config.yaml
num_key_value_heads: 1
head_dim: 64
intermediate_size: 448
hidden_act: "swiglu"
norm_place: "pre"
init_std_o: 0.0101
lr_head: 0.00425
MLP neurons of a small language model. Each row is named by its layer, matrix (gate and up: input weights) and neuron, and shows model dimensions 32-159. Each number is 500 + 50 x the weight over its row's rms, rounded and kept within 0 to 999. Numbers have three digits each. A neuron's up and down rows have the sign that makes its largest values positive.
After each neuron's rows, "fires on" lists the tokens most often at its 100 highest values on Wikipedia text that the model never trained on. A number after a token or word is its count.

L2.gate33:540490448474493578527491491512578468533480515572496558441451512506465502480533535469509515479486514605433572578530591556535395490606476462467515524487467470575481422444586483492512474423433538550540429566450533473548493541629442441510554596449452534424524601464595464510487503548564495428475518488566524427480528346550552408503539632470434462560459481552534490465450522561488543460454
L2.up33:621440403450522430483553498471526569524513489502564520396527481553429492428566541492453551551435487480426498512455555505469474547491408512534484538492577561430533472523548508540515482415489432544561551470449536486516503463569530506441418594477471533443498571518496554531458491533484548568466489619515407550491541483498593532454531454470457449430453540502585487434465470589574467400490
fires on: "it" 26, "ot" 25, "er" 13, "ill" 6, "og" 6, "her" 5

L2.gate289:473540513494487508405520405516476462630591533514520477481428564525534522473495511504461590551480463504548481555494501516438513561451527509517453508543503434578521433545505481482590387492489449541487522511531459513496606525601407492505490467464563510472598567427418513499312470458526544527602478460487527491543469461499445487407487511495452456481470483574496572453535546535422497527532
L2.up289:444527475489477500472473406505485599510544451462555506444520552462601446495371413474559520411486520490486453527501431551432473442389527521484444526438478529472485451487418466446477566575486661464473553461523503478557495479452534525488488507495457608482513499503538518453467481507472410465440494362577564502472517494451440488511465493435490547465459507481498471574427484574450503438537
fires on: "d" 39, "am" 23, "ew" 12, "o" 8, "re" 5, "el" 5

L2.gate397:464551525445472451471554460664570449508550491529605376470511480429537496500507463508387561530449468483454513585497483495561462502517507466549524549414571491505580550417476440484534528397583541480515534485523464523455513555596438502532546557453484489432570558528589475591462474574533474499484476496511523517507505479564538556532518379543503537464471531533449522440467568461554564512472
L2.up397:493567464454489559414489528516583408468580447513569472430594468440528474451456547506469506452503418541433519467480496523576556487544528468530514558592591471500597487505500513548443501499479511555484566518530501564470538458553476571508492540495443466426567576646563431582530549566516469498512465421481493411581518506472455572508412468523556487417434491571513511482534515492583491417466
fires on: "on" 49, "ed" 22, "l" 10, "her" 5, "e" 4

L2.gate183:523467505573597474509507437449407400536527504512503514514438427565454468492489545463502518493412438552460493571353546562481550464464507445490478478498461528540519501379474504470572561430562462550501524487563494511523561516598417518546571439399381511534529617433451491505429489601393460513524486497474503501482533510477533562534426538488477539497565500544457501477505442466492630465524
L2.up183:496463537513488436473419426557411406538433533467524426517451504562430426483566504495518545574507501390502454502368573458445409492526537539507514535467512532549500500474516525442538557451483509523470529524510504461460562544553499554486486433418448494539409552480365484599452496547384499489509520490445493494527527470443594535509505594515466527472631488473397491498493507408503492427502
fires on: "t" 53, "on" 26, "k" 5, "us" 5, "a" 4

L2.gate94:510517481524513548464554518502522517516593442487469522498529432457524536487454483486554550505541525563552562631476570537513568523535503442578521465531491531448533489447541469375482493378521526464455555508495511426505515504489395465520428488498593518604607518491506484464447375558518458505426541578500566587571553488454426559499452504536554492469489505523508488474474526490436647572562
L2.up94:551457455472513468513479459548530477525503377421472582446536467471471413470501357530558484457574518458484607505511628547559514529496534519530502524595504522508491520454530594372517486439446483505441530508434549441443447453489522437452377495545596548534550429521447542510476493584564463503455520554537560566587550470505496513474488526554567515424472501478487508550483572410499474553483
fires on: "or" 41, " as" 36, "ab" 16, ":" 6

L2.gate58:471589479487468467390469503491531522479507520440567389444611490482539555437418530509443523468552492564498556527487452484493500447474494551495497487457515468425558451462496495502577521474591477429498489526496528467615552633541472423489582500462603525527445510549534555479525470541566487519491504429495429450548505500495437377508542513474486495364497492615549490402381547432530461557529
L2.up58:445488414616487566492476455496421501469419495501488482564474462567517528524454470487433507497396513486477476489438533637491495460491456482500548501394422378434582422454531601414493491555515488532501533575481495568526618512512494613525564440434512473560511555531515408508469473457548509605461430490453444439466479407380506470511516464503447400482478446541445550461473462429559494479458
fires on: "–" 69, "ro" 31

L2.gate348:551593468354548420512528568461408477388462465523406425621404485467511506464546524510562518525505497434411514577575434493484438585546485407468498499479451535574566516404495523437472527456523518531510508520485434601569529496505452461547512589455406440566537505490520452409478471468448462469448527453519549514497485514594513457484555533526536492487484461605501437462473522598565516551500
L2.up348:590503557456503452547515503430505529465464521577403477536512548448506608640512516505498553506527525534491497520594444558558484427435469451394447477473482497554458547517495537462549473439571540501505482463404482406532502369601421444410478520503515450433553485551445518488507487465482514467417494467574573547567518478541567456508543519493439587490519444542519544552478567516613503484536
fires on: "ate" 26, "an" 21, "and" 13, "i" 11, "e" 7, "ic" 7

L2.gate135:473539530559482576347492526517463454538511544480488563502491522531555502534484532474544550503469541490474463547545460505596452568492495538463424566482543569495377523430551444519539568539427491366525406442598544563458476450454430507520452539456555482486530500379413491515406572482567578420449478489438522432488474546541492426501521557590549531520414443572469496485568569473514495434460
L2.up135:473465531513519491519419485514458453523517467600514461495439437530397517494530503529483554407505539479450508501495520472568497517605492473382506578590463395546514478464525581439429488587552477521586510421481485565496530494524466438518510404502548504504539464635530517535566509595558515590461431434463446505480538587503545486476477421511446399565467522501465557408471453507436455413419
fires on: "d" 20, "ent" 14, "own" 10, "s" 8, "ant" 6, "ld" 6

L2.gate157:536470529545483417471631443524529439514520468505568486472520559504580549446450511503538533515489518520440489586450478534422482496489535534501443560529559544486423421450549530452538567539578452565537465505486490535581490475626362496484486458381527438434608472420521497514593482526553562544383593506456549511603631464430521527520536513564540526502465458495448533516442523504503498489454
L2.up157:369422511555527408477473590522474471477594503596449492570511539489468514533477427498461475505614470480415478468436481478490475449545491496614514542481586528549566486507558576503460500472457529586541476555499501577571445535606525596476526419506519642471494480517523504556546413518525470498418495538550570477505497485502561570456557387673568526522492516441440464525436517469584510492483
fires on: "'s" 44, "s" 32, "'" 10, "n" 4

L2.gate50:413533471400571517525572585595483500545459509474522460478514574481480656476499513439440513532554441509511484571483536580397489506554493543512547479520492506421553538415480432413563554463543530481563435452496431447446541540487462532538584527393493482462463535567501507514581481481470500465483518517553537539434429431492477518436581475571623460537414460535526528468490578507502526503495
L2.up50:461483513458473583456462426504492562505417550530490464413518506516557530451434461503579457556564467486453465497429579576492604410486502452469548471437501462472563507415516432512464505489515360576453428398473484466467548555473462494556427537500490418490457455510499564501540548493569442495544473443531475548509519514521489480370455466426494504479478513541547525459500624387609534380526
fires on: "re" 45, "l" 20, "ro" 17, "ow" 10, "ou" 5

L2.gate296:484454488526480506587568396565454417459485543477520503398428405464461436536495525418504522546502549576545406475488520535465522538584511488505531524570498518553522610591511475486455553401512491457606539519522485485434539527544478461563473472554550425538491607507553528557448491460428463377531552493544416463418562459495483471452532526452571513448541480557615589555439385546494522464478
L2.up296:452465482523496404521486470590540553547502545395514479508519480590506478500477517445492481485479546506527448452431567500460538497478421466472515449528474479582594437481456485576498530518427406627603522397369566559506540462458583544487470412480471520542456480458575478544465475472452400423497474566436541539576473508482493513415478422512471450507565545487570519553415507436497516465567
fires on: "er" 22, "ot" 15, "u" 11, "ct" 7

L2.gate231:586506556512555550427528492526576438483496492541501530502535414458575574448495525473462534458519523509442424524499446487593525521606556461517555410571551456500556541536580541432452494471487555626497515408477531490548443506592331484508523511477513490480486549515591509529549560527456529522497426498521469514496443492481466566498456515444469509452465448530577581422566535480480582547485
L2.up231:590493527491533520424473497544554498496478436592478514521519472566487542460552430493498504466545536508474436458563459439596525466573555544505587459496555478450517485562550574448516500444486571541473508436448538445543478488528447614523420537483548498478487499529489502531568593504483526583508422489585535551464442463458512524432550502422467448466512502410541522436575617402501492570490
fires on: "g" 35, "t" 33, "et" 11, "f" 10, "ro" 7

L2.gate280:491494563516598538479570535472453534544414409536505472533462514459535507441541515464528578500536490504546468555577487466510537489532527475477472486557520528501549490402497455439541459513463517488437486438457522446656508553515405475489501526616504518425546601507611495540528461545499473539498553473511528469461485499521460506560534534456474445490550433612534625422481488533524546402503
L2.up280:477479438461559588474513555551454519597469505533488470615511549516486464517652463477495506570533466459483527458422496420529572533528543502505477574508560651453548469459568435529572500516465461496473434510448547434593523515505531537469461518563540546418534565460549508494478464600556521517503533448568490586484452475546532509498573464498440467519503466644493561443434446433559488446490
fires on: "ol" 34, "f" 15, "g" 13, "ag" 9, "v" 9, "ch" 8

L2.gate166:445481586554580506508556499492588554456402461444434455583481505532534566524517477604494483610430511471481476559512510466459536485460500449530481501490487446519422489472455480540431553499544414579484495467508578421563489408548509438488565548439513497461569517476550433422438511445485576532537554520405466494452428473497535489524369571542585355506434433441540473453554421539490496453500
L2.up166:418495510506439428490427406528549591564453563493446392508588518519574529476569554529425504475469490460526491482479452460547500560570468508481429547451414524517528496437473525452543575499508434452592503458494496439484484444498528603546460559515554541436543488514535486589439471550519586540523487414551420417437585545444525539526532499541493554476476439451528451518458471533494574521522
fires on: "end" 30, "ist" 16, "all" 11, "y" 9, "and" 7, "ect" 7

L2.gate268:512457535592566448508500507564491596445518507577465522460529592499586497550450579514493554470483447591495559535479494538491553521510474486489496521539465561506560539462522453359511447515537535587519562495462483514509519615524516457462449576515472427501476555477485472547429552478523389459479446551552396518488543481471486448506485474601574582564571424473480416544476544438547500563495
L2.up268:468544509459481523455468423586468488511470533472528453461552483538439488467551441542535582534468566478539462491436523587474506558477457478463441451508474457623431495541520491552403484534511384564529486528439407526563455575529496438451447549485492532454521451506400511515415407488482432541501518498596490478594519494406512506578510441466468540445572615522539558509544477467592495556546
fires on: "re" 65, "i" 25, "y" 5, "e" 4

L2.gate28:510496481516532461588537547490415419425508428494466470558514517556474466556544492459521551562536513452502575586455504461549562482392523511442423552484552480558482559384535452528373445545418419505493484531562538600562510501463517560383539473451503461525526504493469447456491438427524522469502489509437508504552479482535422503516466525513579518506537605491439520516559453489554499505538
L2.up28:436467625535576553465455496527512517451466505555516569583459483528515651538510524572394507546541493520467409531510540479454506435558471491532485537515473500598528561429523510508461554477468491449505551443580449479501446571523398471447545520586575512462546476541514535606570405588564484502477475510567533531452494542452501454461506540484525485549513551460525500554495559475517472507551
fires on: "s" 100

L2.gate306:490471521527519515491477496400516480519486526448388416481523518573469566621532490486520488453427509510565568562412528482449454614545516462434442527445534533575386465439486549466475571549488448511548547451463499543483427432606525452383442460510477513489542476507600491385453511471547455485497435466412446515514486451489593544535474489535474454477556495490487468505460556586467578462445
L2.up306:496515529476435626534428546542466561554436496423471466496470567574572508512515457494460521496415488432588616541434559528502478572573512529423491523361528492567473534489534464497477507505495449484499567547434480516481517465477517527482451504418478544481533505625454495478406491507593512572520449578449488524541474419505553539585452440496427431588538545511506507479613566504450517473486
fires on: "and" 39, "ct" 27, "g" 8, "ist" 5, "ast" 4, "b" 4

L2.gate147:493493612630501548496512498504482487485534425561481574521507460536466518462518394508422506534563454632525529534566526494467455424552515523510466489482500493481553454467578474553450447500516573517577592506500561483514435552467497517481580505574531439424547562447503580509574417491556472481549557482427530481494459502503498493416504487588586536541505445471556595451450488528489493555550
L2.up147:488584570520574496468532509463478565487493404451530532584415524517369511465484469498417504534520440535427503502431517521486463517477508540502541543431477412445484472469486483452463429521499533472604496590543513443524435480441455490438544488543507477433525518493493490552494398515517421404503501531583453482418476501493418523482435578526528524430577471435589622524530484572487491515605
fires on: "s" 69, "ers" 15, "es" 10, "ies" 5

L2.gate319:526489584510499420478624535423394474538523564550502472498506494539509477492523446487598443430530546537525501560377511561481572490595485507580483468493497484505636554502479554475522421543471447528478541481495485581488522502505449512445646509502518569410540510532527397435513455487469484506488507551434566421449484426408528474538502440513488397536404513480502497524477542514485523511550
L2.up319:544484497374477558518562491515470512516380555441498483440541551374476529560492462548502525514602502495515514478560592589478528506545549517539471428504505485532505539502582523591531474441394457491407509509554593478532399536464484392444456504476487505530487468548575510481468489471526516580527443547552536512516464471430526573654462466371496423504456525506571564416507481521512477499564
fires on: " from" 50, "ay" 15, "an" 10, "k" 7, "ight" 5, "ld" 5

L2.gate36:465485519520456498488576462540585505509471534545598586511519447459547459408501500469452512484523510471588491508641477486465431472538529485566406475502474485506551481503563522500565475586531523482514515581505567527600538449481399551431513505451431424501473473502408503427561489531501581455548505512541498474470493470379496475513456516534559573590501599453513608436527540526394496486572
L2.up36:477599504529493560445482559545507542502563586491528532521478507452502464437476547478574475515544514408482415506505389408450413527536558464558519424556608457563581460509526532455513552509500470463514617483450485484503491564450502455474565543567527546695495387493490499570538542430423483500520559524557552484457451453493467525412443451470471457494520511570522526562513526555415573557534
fires on: "en" 59, "ed" 17, "c" 7, "ang" 6, "ad" 4

L2.gate109:475573490470562507503465612538471461521433448564462458533464481561588571513477544421453475556535438445490538501551486483545432527506506378457549457550504537546562594500460511455430567478487618508536503485548533471469492460516388552559570456577479507488518506570530449458472436482450562517488471606470531463517399424482477557539469450477538549636505547487480547444498551491525570494477
L2.up109:507598470384561529531488568550486451582395507512438528551483499436565552568443588477501404529492393547405518427546414468550534461510429403522513461486531570548454502523514552508419571413492501489498502464574565470420522471564443496450452458488437532541469544600400555524499462560415506496477500513545489521530478462557517570462465454414540458486520556466489509455516533492504571604441
fires on: "el" 20, "l" 19, "end" 14, "ice" 11, "ers" 10, "ed" 8

L2.gate433:474434537544463492557407474557413472563609557445592483475449460538505425493454445529508515492543487530523536552429521513517483473474433466546469460503589449477489488466585545467425564460436588514608460481526493569534477470551547453442550448408586429450597577439518602422444523519550480502456500506535467497437531380520504543548489632494490489500569462434485487517433563510513562507431
L2.up433:587523451444528541486525472450502474476496520506518473470569502611475472501511542505489551393471476432489480563528545533494507500557557577490525527381440483576413537441420548526439386540496494451558477476493500515547425404556530455546520563488577514444444454527596456463484546457487429569523480526572494479465514515416477566471377513571502394443556536517452514532480588560518516508425
fires on: "n" 75, "ay" 13, "id" 4

L2.gate245:611506487552486505440476468434493467510457519489580434507443458622586466541522485483470496560404470542491549570385488535480508492432495464434448558460487500513392523479551488571495483512445434560541485425460466467506615391437423504485502502357531523488533539366455426533385432486582542510460507453460545561515532512571466464503471450461443450515457458485498542529550411571509535571472
L2.up245:568433480593481508545469478491456599580465441487506466434466587566434498475447534491394492484479553458535512474374503538533534455449492535598539472531545465403463445480522570500437474524488555501600453436430469389509550556528574511528486394564537521467548571559540539483536467518523457473431534464512516575471540475525504547424529476613546458436511430600488523547515525471491465498476
fires on: "ie" 33, "z" 22, "as" 10, "e" 8, "o" 5, "er" 5

L2.gate119:510496471554479509520514519419460454485521448542508520528528505437438474590436498407548452476467630480412536517553607551437534528609523510533562496386461443623525542449540478517558472469480545524479543446471641398547536480572536465504505505485501507447458486423502511547461529501485443467432521563546522482507473460494570549446415461465561499478453528513558518543449419478540635511490
L2.up119:531527519558543473486445490470579481523516524461369491548523505492497470550566514466483451453519506445470632471631490493519519570549516512582507512431552473583530324506499551487587551479495553546416577526483539369584523415522545408512550507534446462499484547578467515460513496423490507469438478557585564499534443492462525475471390514503571518520498533482552501505491423433493547506555
fires on: "ec" 17, "r" 16, "y" 13, "oc" 8, "and" 8, "ur" 8

L2.gate316:558525508542463499414472403589460591490443539456613468431465516589454505481529495492492659552436528611533437554469482606503436410507530502463495507502547402464517521493499558496497487516527473556506533414519520511465474456566411448509560419476587420455559523426521474526461499452484414492523492506484517512472450502517520448512480491455457538489558573450578591522474489527524511382541
L2.up316:447522508497560550525483503485517450496461546583529397506528474476504498482588433524426466610396405518419447441504480519527531479435540433509571524532524488475495542438446481581514557446575547568552515441522478423428611537540450515491590497429421569494483492540556445501438532540551501574450460440609509529565475469491544439533470514551554434470579475441428466465465443516547494506559
fires on: "on" 43, "t" 15, "in" 15, "ent" 10, "z" 9

L2.gate219:452522603527474421472547466536494544525583493588579487395542504520599548465485429435433571518473479491546532535520442505407589525467460487544533432450495573506497447475598355486490547521576530547509537454491484447494474468497445547583514467551520498504480594459487462496428455522436546464525494482481521580502524422593631491572475414592408555405549521441612487522518499532465564458550
L2.up219:451467567516446459454493541557434539527467557479534485478526476438516496516519444485487546418589523525497464466541432440454489464501497456501554547537455458542517456524558490587464534537633530525467576457540513513485507526416474486497445447592533544391450533453491551504483499563487488446546519429491466495456518529521523422557413457579411488434527603469575450555487384559525454449590
fires on: "re" 19, "p" 19, "al" 18, "i" 8, " |" 7

L2.gate170:512502600519402623454509518447417502480575608457480472556436447460562486408526529460523431509458461564447432507429390597535504560505449558476433499504531496470430592517501500456426594455484515492511491493498553477512510518516509459455454585458499597468518534490519499352558528526468456540465491503491570520503474519502552579474505484495495523552477554537516488410515538440515522413507
L2.up170:507436449492449579510487494441472536553531506433607451508476441461500477433531581544485525333542506551517475574566525466542479454597431506472530481422428412455534476428495527419445518590527527465417514498495438579460499476556487491535484492567543473461418485576497562451536483593483403563439532444473574540486500484416452552420455483525542535516439459502507546459469593447574548504520
fires on: "od" 45, "ow" 18, "ad" 13, "id" 6, "ut" 4

L2.gate68:511575497462518507503505472487628474468491459474392511482542373529471500475475490438607500440485527620562561557494483457569554546489480480409524526534518475583505506447534491508541480440508562436474499409500471443485573468559483522396423464507460476438529499456482530525523433546543484398447555484521619517555496456508463509490441512490564539602488599484539618508457581450471593527601
L2.up68:467612497554532553528488588524551463458524521506547516550492521491569563582483520395553476521649495500460461504453527565440552486445501438513451413524458453486548454469659649513494481478455542436563507539540546511452560591530489531524480449511457575476595511524555467433515466508447532575564462545523556437457555520461466502557586456493538565496528428480526520524443548468482528503556
fires on: "s" 76, "t" 20

L2.gate125:558523560432529468541478502489522500517422504467577487464442419492493555441478497534502439472482455474558457555499464575453453489595476519464450538382599549540549411483476509471525552435511533548400560472530482502434423531517458441515488570429474471481518589453478470488432561500443477571554468545524448515512532408483551588442448502597572444451447508488529454474403527521382473521494
L2.up125:452441457533549486558609520487483468503597519408447490485586508456550525474467427557443444484459473509416563551570453451538535514515459499544524421543505445512532478510410623506610529499485394469444567449522514498513448516485503412420460460510514551547526425514460541497490489508458542464475526579564530484439553461384473547482462504422526393497412504695536515471550472502493527556461
fires on: "art" 24, "ight" 20, "ay" 18, "and" 18

L2.gate179:479538477481512458577439472541449498382454503588457519551520477457520516570449438493453458455546593421521535539512457496455535448504461470495421468477527618464616504483509510432509482370550514465406544467466412431510432537504445559521520449475399488484445558543502557491506447499517580465530438517518513615477509537482466517516519392466544521544548467490525557466495548523481611462536
L2.up179:422496434548534566566515548535527387432466421546502376511534521499515626475438561513463480456414554464567560462548505460512538446446509539564491523484494478548545475533554462524493465473525533459445423464607526518462432481481406479406535506392497469540539563593535541491566511505509526582541448450525463525526569462512437526484524463423521565447616409478536496510530527512425499451435
fires on: "t" 26, "m" 16, "en" 15, "l" 13, "n" 10, "v" 7

L2.gate260:474492543502521628510508522526540448476449451531527503593487385565601425475541582511423462519506530448505468507436413516533549439500464514522577526589481430511422584536496455532446534547445496537450506484572498530475498451562476444480483512534553560475509544427570455477471580493508499561472343532478581490495543535531512474545459465440498522505447368472432556507556492552455536501523
L2.up260:526432491463443421513510522513536427449521499474569447515482556577549443455500463532498503467420489551488449501435443525530634489425478515525449594504560472507613521516524409473446489549555506550448549485523537563539477478554420425515476549466552577561502473497554466556441582442452523525642408491477514533370551461446552488627468494531467439564440422534440543453506395496417562469486
fires on: "on" 17, "e" 15, "er" 13, "ut" 12, "ass" 11

L2.gate60:543466541512583552623453482516471417564549612456472538518450549524631539512474481483516545505500452540517519531550474560540439456453535422504398505372541592487490486504534457519545498454505398449482428472563511564448529453568515587527560483493503435558406448460461466531466511483478493463521432577477597443532440468490517430514471470560537500418508568562507489516501487536485571567455
L2.up60:560527516467557481524467488531571431518448458513511548484520383475511535508494502491447493403514418508442506487464431516499452538581445488435534445567424537513540544466519590472437556547436538513454477481530543556551528449526521581459564599535477481444412500575581592509398410510501472510442533579520521568533552507521483612500413480501570550545424365534438528491406478567477554537519
fires on: "c" 28, "'s" 15, "s" 14, "et" 13, "t" 8, "ive" 8

L2.gate112:501553434472456556508541460449456384446463569590506488545422441489559519408436568512459520561472568504512496522530474493529467425580521461582603438397506545542470514523487533478517508426399397468467547563522488514427572536592457450538531562419500418447537536466479481445529431461524471455385449538568594533466518528510481535459538471443539514555528488592499518489456465469549544511542
L2.up112:441513476425444557476589412534510491455489507470591510452454498442521558416508504479450532492479533544579443403454461521574534421527456514557503463559520486499475469584544564538564478501486432466503549550598521518438495515498467366600533564487414453454485577464490470520638435467510517531478459510476592630480578461508502536484502478508586569444555426542580497434523498532509461485550
fires on: "en" 24, "ow" 14, "ort" 12, "id" 12, "ing" 10, "ate" 7

L2.gate95:515444523556441488501496512574477531496608609361514487526479491553496506536455510465516491415498516536470467565507486488438495469507511495428465507446437350527475515420514565475429516481569449578476541434447500474495495482572580525473473480434509413497472559495526463493502485471480507505464399476484451443493444438520505435487506438545512429446446457507574562580487480512561547396556
L2.up95:519544486530547508441479559559616547407495537525472423455546547489513458505474455569520446501631472573547488534517531441461522467457544540466455536504525516491523466446484520504590603470507465580561492535446558468456478641520469500428568431473426562521484496528579501449490473386549496562583509565556472559435559483502538496486462395450537637496578558481501378495492532408463430416580
fires on: "s" 52, "and" 16, "y" 15, "ct" 5

L2.gate299:522463537584531477521572531481517569423489401510520505488596569459495522489421501462473479488446488396410498488486472476450611504490567406511455524420559464433545533523561514577519486510554575577506487540500477509521539579497459536441518574478516449457457524551473462407449445522494437455519538537434476590449365494432497425541518583491545495582506459487449562506518455537504510459500
L2.up299:555510475472422444528477469456569531594450493431437470503523536520504415437501637549428441515529597515493557554512454491477490446478583549508452409613588444395484551486426585521544614524492541581519491497459453526520477536512498506527515409479529450464444497514579496509546451463407486450459481568522483584470479467448491417559459449448518470474440482516451461601532642464433507444519
fires on: "ct" 13, "us" 12, "v" 12, "ad" 12, "o" 8, "z" 6

L2.gate90:513420488563448462516551503454505515514525562488500462528418544442588592481528572489505494450586558467543588485456434481537488531466543481481447435475550531402515437547517418493509529474552499598479590489551484420508495488547459435516519411516367451492430536523579574457602614459471586575527488491566491438563581396489570479507485521430515542476507512418489537485457515485563524521578
L2.up90:486479546558515548505578528543497530570512441558499474465400400514492482505531388481485519482506613466620539511532436470507574486556464439443490470562519464527401487510457479490481448500540385569448475507437416534504561552426526509411503436409383482636604478524451531495485488481548580514554542466438455480527507525516495485450574505437535559498484497492488483510573534488552510461527
fires on: "up" 36, "ter" 35, "oc" 7, " ex" 7, "t" 5, "uc" 4

L2.gate439:518478514466496487398465462548426559474513516515535473564470461514507573442423540505396573526499528441558449574512447567412503576546573547528510405432512461448466537485558610476551532459544490544503507545590459421548509514564470519434545494487421472458527673504523564464420550466425583496552495525476462546442498421564449583522465503550564616502569510438493582429490467491471541505552
L2.up439:577490501427398596474513498490481562465514495484498449529504575525590560463446463542506580479541500486515503497488533434489548461531574560507481462418528471578477484425485506510527519580521433487385474530540438552505500488535448486423448583464500511465527562477470479579423428529501493540457495454630457488355542511539479603473489538542511511598504406520534450546591555445527439477483
fires on: "n" 32, "ity" 17, "us" 10, "ord" 8, "en" 6, "k" 5

L2.gate221:503505511422439446442490498479490476496580430495605502486488547481544488416484501558537504509510519538466579507459483538500466476466481483500466612469532476580529493417559498487605519449519435544517539532525512539516539451527497522527484612497568531439566528392505463435363418511536567565503444475472563489470505424549390441495432489526526474477462527475490489563514404496403506557500
L2.up221:439549523526577486468447398407556515471590401513484456531440478498496509566520531506446436440593509515544454523488511563474481476453419493523538480512488457485409490476381617482440431541511538518627524431482469476533474489480526467493474512490565455500590555504453510463488493515599468539477546408548471544522508447523407479430504584424490484461435487513453413496444498493507529545487
fires on: "o" 70, "ro" 15, "re" 5, "–" 4

L2.gate6:585493514537594442500553497589537501488528449437532541516419456556462625487521467437448480597599535491510548497479508487588496505433495426584552523486589546561492523479417476549507459535520557447492472451569558632557515484453515534462547454487491443517458498460519486429382462442432619381507554577502509491483450435442465491419433479557618445443459511492583582493473520553489539488543
L2.up6:417614515494409559555553585515470508477440410480507494456469509430390533480454477578517421508502516445467579495496557478543551552495508530532472515531495529478532591534562574531490413495520553450576471573606555578489507545539473497596570551519530458569528464502507569414484420454524450443552510521551443491506506538460394512504418496449562444475465411435553501432514476438471502479528
fires on: "c" 30, "ot" 21, "t" 18, "ount" 18, "ri" 6

L2.gate347:504576554438551528423584546471532464494530528579476501516505496556544582495500431499507516490554483448518571548493375514499558520499506335491528474532499544618464589506516429486437502563440487545512592465563435437617527465519372517450520462581524543414529548421524403515501427511391446483471504472504545460532500483585524513514510495440476517467505584525446488506540521492576529474523
L2.up347:466587551525487595515556519520564564526425600522438501481503596565525582464569593509467470470472484518566511525496420559515507406407494427526485488469528476503471484507431425514504501513446440534600515406500395500516534518614468487491560459584538494473587578438422420554532509528521533486511507443551485473447509467419539665515486554445543505454516531501477396530592428569536494474533
fires on: "e" 47, "k" 23, "a" 15, "i" 8

L2.gate185:453433516502573441456523548477490481594478444567464493447511456480573495474527606473589475583519577475575518537535510483549410523522484468538518459354517497485413493449593446472474501505462567585348560513519474568526465456458509455526444406547498496530516518449555453543498482426553506544479542470503507473546451546394516496449445490448495464504467445486495530447533496534387519500556
L2.up185:489469512517492485432479458554519574556496506465484471521495594508488504513439473513484477443569545520601505528618438564539558541470569526519438509514602546535454498528530548477522508507401450490432588517442509539553498557499464521447498396486537506582516569550533579509470415451415599509434580449463548584629514483459503461504584507426416379381471568531524512476457446494412441509519
fires on: "ort" 20, "ud" 12, "ld" 11, "ter" 11, "ac" 8, "t" 8

L2.gate93:469461502522538508443554596477522550541599547518483487587473476494540448456447519499505595490510500499521540597515483449409531547568520391498403534446507461502478441459516471466466487480452463596524458413489459498545469526508470547535365473524568482440557459466486402483521508537460551543495538458361443432459429561414501540382504414471486435472450523520454488457561407471548561562549
L2.up93:520396491504499504487461545518559585562544506456498536570483532455495506464450470573509529375506453431491554526603475449438503539503532451540459540485515422492462414548453510437460512484471466558513469467473491514514475507420469508521363535544586525409528456560419516505494582573502501547560539526477473511454494546394500494431509422454508441450416544498400461486560393425509492570464
fires on: "ak" 29, "og" 29, "th" 13, "ov" 10, "h" 10, "ate" 5

L2.gate311:463538553563469516431454582509615591599455604483445503524440380530581599459435506527552482530568485449553501529516477465491475466544556495448427464453478544570570525499465485518490479482556557523457529468513543595520484561534482541465464485488571416466494386425481449625482515522472546522496466480417493472485417463468491519445395522443542517489553496473482600502557566485501489563537
L2.up311:482467496485489495500481499524436504510523489478468521601444532442483483508446453465500510414484485533549443520582453523538598501483519509423601510446465520507442535519516379456411543548499495530496526535420448574481528464537550499590456464576469523453477548543395526504540603502488417453523518493484479425500426493500511455511505465539612363481481493452425529517486530488662537471454
fires on: "om" 31, "og" 27, "ak" 18, "ag" 16

L2.gate44:451552530507497452415507561492540482408480429529480494586509447538560502524529496506442543606463479467461494520538412478428539512560551512443453547593563557509544465496451499471477501442536539478468448529449496538463486534421457380607534481450456478409465549417477454519462414508481462413459614524465539520527425559529535526537426490509609505496504528562564522495509493577549507453564
L2.up44:510466513586485443418585490393463530352545511532437509455530476524505388462595492505412437519486492554478502482579468541501631470602498442436604498511471456531519462428498510486529445507501545444549471487523548575583454489464534411506464611487507509466502511485377417522513517516435440460500555512418518565512562481483484527452450499532589514489497474534496501583495460554518498485472
fires on: "y" 61, "ity" 15, "ate" 13

L2.gate275:536531570484527554543582604417448433567524524594495419535416521475511395433501468473450532519469446535437502515493446459566524482580508396499560540527525572558451533523528479538513519516481455563494441513514532473611436453447461505493585417485424536525458617567456372534487480506463612442382472431527408492558457419519531506567508513532580534467515528623447563476513455520490539492513
L2.up275:537497483429476546480558543462563510532454552528523557513395636512527462466551535564521508422526449573478483487514374492545415574450519492531496566469555540532498425506469463512511530494609390562588508484480485507547517452541453428468571485548350523555552556526499502544524527441458538448499493418578502481480541491521485527579486461604468546448584494476482503611513507494519429513498
fires on: "el" 28, "ir" 16, "as" 13, "ice" 13, "ud" 6, "ot" 5